config.toml
n_kv_head = 12
final_lr_fraction = 0.05
steps = 8454
MLP neurons of a small language model. Each row is named by its layer, matrix (gate and up: input weights) and neuron, and shows model dimensions 80-175. Each number is 128 + 24 x the weight over its row's rms, rounded and kept within 0 to 255. Numbers have three digits each. A neuron's up and down rows have the sign that makes its largest values positive.
Before each neuron's rows, "fires after" lists the tokens most often just before its 100 highest values on Wikipedia text that the model never trained on.

fires after: ":", ".", " (", "/", "E"
L7.gate888:114140132117106134110095118105100124156119132129060123097130088113125156125156064115172173110102148128139133156106154106117132100129107189162122127129110128153130126123161110189105098124133148112132167124092136158109123161069153143117160103126106146112112136120129133131155174115154102134
L7.up888:113148158146115115125123133098112149160103124111102113089154090178128158120127104116145183136096136161100121155122131134129135104144133148127111151133140114147084150131122116122135140103105109122132183148134140123122116116057096153137161126108110127083094066130109158167145128113119107110

fires after: " Su", "ru", "ve", " su", "c", " medal"
L5.gate746:098126101129129178103110120145076157120093109128151137139106144099159156113109120145145142105115094124149129105118137125114135096116124116136184128153163094138113128139078146114122145078104131144184135134106112188123163114116137101123187095114153147163154132114182147146139120145168155127
L5.up746:134125130149125151107135114189146101094126093159160124100131120106151142130126168119154150117141140129100106157097138137078159123118141119118146132126169144166122147119093156130123099172108136109157195137066127107202164130131138140106140125101133132107113141109129133129144155158126139162

fires after: " st", "\n", " c", "c", "cc", "st"
L3.gate729:135142110155112125138141173166144104098176126155143187109110102119152103091161162129089137118092091160128108133125127139106125150126135149095109142099150159148143151149104111068128153155152112166160121131139099163142109102109117093111138130122124100142084124158161147167101118122109145121
L3.up729:104160159151114124139177104079118139083156137111172136124113111143099108129154116097144135115115143132107140132168164148149105125151150150131113130116118131108095088144113116127124135108150096201162084092097096133131169137092120133125123132089108118140116153076148111129106121116163134168

fires after: " Con", " ", " con", " in", " In"
L7.gate327:104085118116137138157128125119086091142143144154136156115133187107121153080133138159154153135132116102139142092150150122204109093071125134146148150132098131149098125133141128173115110138123097150145141131138102117142116094131106144107129140115104111145094103145107150101141153102080132148
L7.up327:112102083127190114109127141078141139132171151121104155109157106098076103123123140132140152100134169158117142125166131147083079158090159138095121101128143176132106154139135095148165106150134096098128145138164096151127125081110140155121120134119114099110119127135118138130108107145120126126

fires after: "\n", "cc", " in", "c", " In", "l"
L5.gate648:105149136103121071143119107141102154110122128094144132142123072119159125099129140113077132110110118139108119139152120173147098128160129129111150118142165127156107124146144104136144090162119127152144127139146099131120151116153153136086180100152124125105136131146155150115107128170161112136
L5.up648:060138162068124127172132102101174122115127161116187121093138133126115141108134137147114141122131130138100084114115156158104164090096111153126124125132087152156135127164165139132092123111100123182163087161125133108111147126134108126103124164153116111145109113148127130134097115119120165163

fires after: " ", " P", ".", " to"
L2.gate457:121134087122181146157127128125115108102122126089141093144144154122111156095111155148119129120115103175166101116110146171104112115123124112168127112095143135096087151190117122114161134154134083080120135129157155092138164149139146110107128146098172106134111122156163143088103089149109120102
L2.up457:101129113140144122128122137104122146136076105104136128099147145134132122061143092119159123117157138138117092100104120174126112129125139092135124149127119096120080129150123114127107124138106120140105076169128161109128153098145143131101107124091169108159145161125129097140133140114139117142

fires after: "\n", " b", ".", " B", "B"
L5.gate764:122146163095107142144119094118146143115115131128134155159158131106150105138136101128151089123140094112133146113143135079113111111117141143145121129156153095149125104155121051131142111153120190118110148088135123174089179156136137159126097138129076140072148102124165118161074120160086116115
L5.up764:132111137124151104148116144073086116094107125131118108110122090104164119102098108143143137116146076101127153092117132129095118116117087160106112133117130104134138081127138098140137168146112174133105124097088148172098167136116133098110118126162094128105145047169138127170110156142116136096

fires after: ".", "v", ":", "/", "j", " c"
L5.gate758:152146181080125109089112110088124121161142147161108134096112120116119154111139096129187133180100139166099144140157130119117142067139105162122102141110115095154142107061154085129140129132170168109117126127126112149072136167126140144126094130158128104097123120143124136129136109137103109127
L5.up758:130140142118105107118132154123069101156070149151115133068164122120112130123123146090102132140123117141101135120113122157137135132127131112136146135116117144168114074130108116153145103087131115161144153133116100148135101161179152137123139113150128113101111133168111138118146128142114159124

fires after: "s", " gr", " S", " ", " T", "S"
L5.gate4:155158067119132177119148160141144131153193171136152128128133123154106115153162142169139150124142150131064104165121161116131156108159141164142111086112108164087151154113156122113141143089108126135164136144116139108117120133115099134154139139122112162169146135108145105095116166121134127132
L5.up4:123147145123124127167125118139153136132150118145186108123136132101138119164115121147089121130152172168143135137175144122149126160128131113147095086100079139106160110140170121148133127102149092104116153105125140129085083121115127121137120119137123137111110106086140101116110118135118139115

fires after: " T", " in", " ", " V", " W"
L3.gate246:110135145103122167174132118167158161137163140137171115127136089141132149156124152115171128097156104112154147111117118133115122135156120140111105099091149117088149224087123106117136107151115158179124080107114132107123115099098123078154132152092136122116100167139139164127179092139140140122
L3.up246:138111134171105128091091097126110121143160100118100140088122173092108148115154131100113163099155183158112132142143120136124111104116138127123143108129111144120119115173163129130131151103143130151132174119167143212117098136145119130102086155142142169093109116121091124117100155116136112126

fires after: " ", "re", " in", " S", " Me", " co"
L5.gate514:082135123122149163128116106174118128168120118141120127141111150127110131108129159106117135087127139126162085127136153135135120108155114109094150126090124114132148120102126136123121108131135135105121107122097134120088144134160129112146105135139148118129095114106152147105105122162080093154
L5.up514:112118076110095072163157167078147156093144112164123140187128161131098077150128088158118104083149134156108127139084139148140103123141170155079109134127118123149135122114167111140188130151128109083122137139107121173108107120144106099137122106133141150137144124165104144135153105145150129145

fires after: "ev", " su", " Su", " dis", "ce"
L5.gate552:132171146123146178090125131132118130155123102128145175126133089119105131091132156153132138162155148100111140133080145118162128135112091133127175113148090163145122139121116143118181091097138132140163135118089118149182113130129170138149157112099127133136134113139156109104090116142145137096
L5.up552:186144148161088132107123120156084084102168082163138096121119145110175159147090157115086203122084157098137147109147142129076141121096104130139135113116138151164165122124134109121160156179133162159132160117111144108136133149109149102091141140118093120129129128099126093114083130106119129145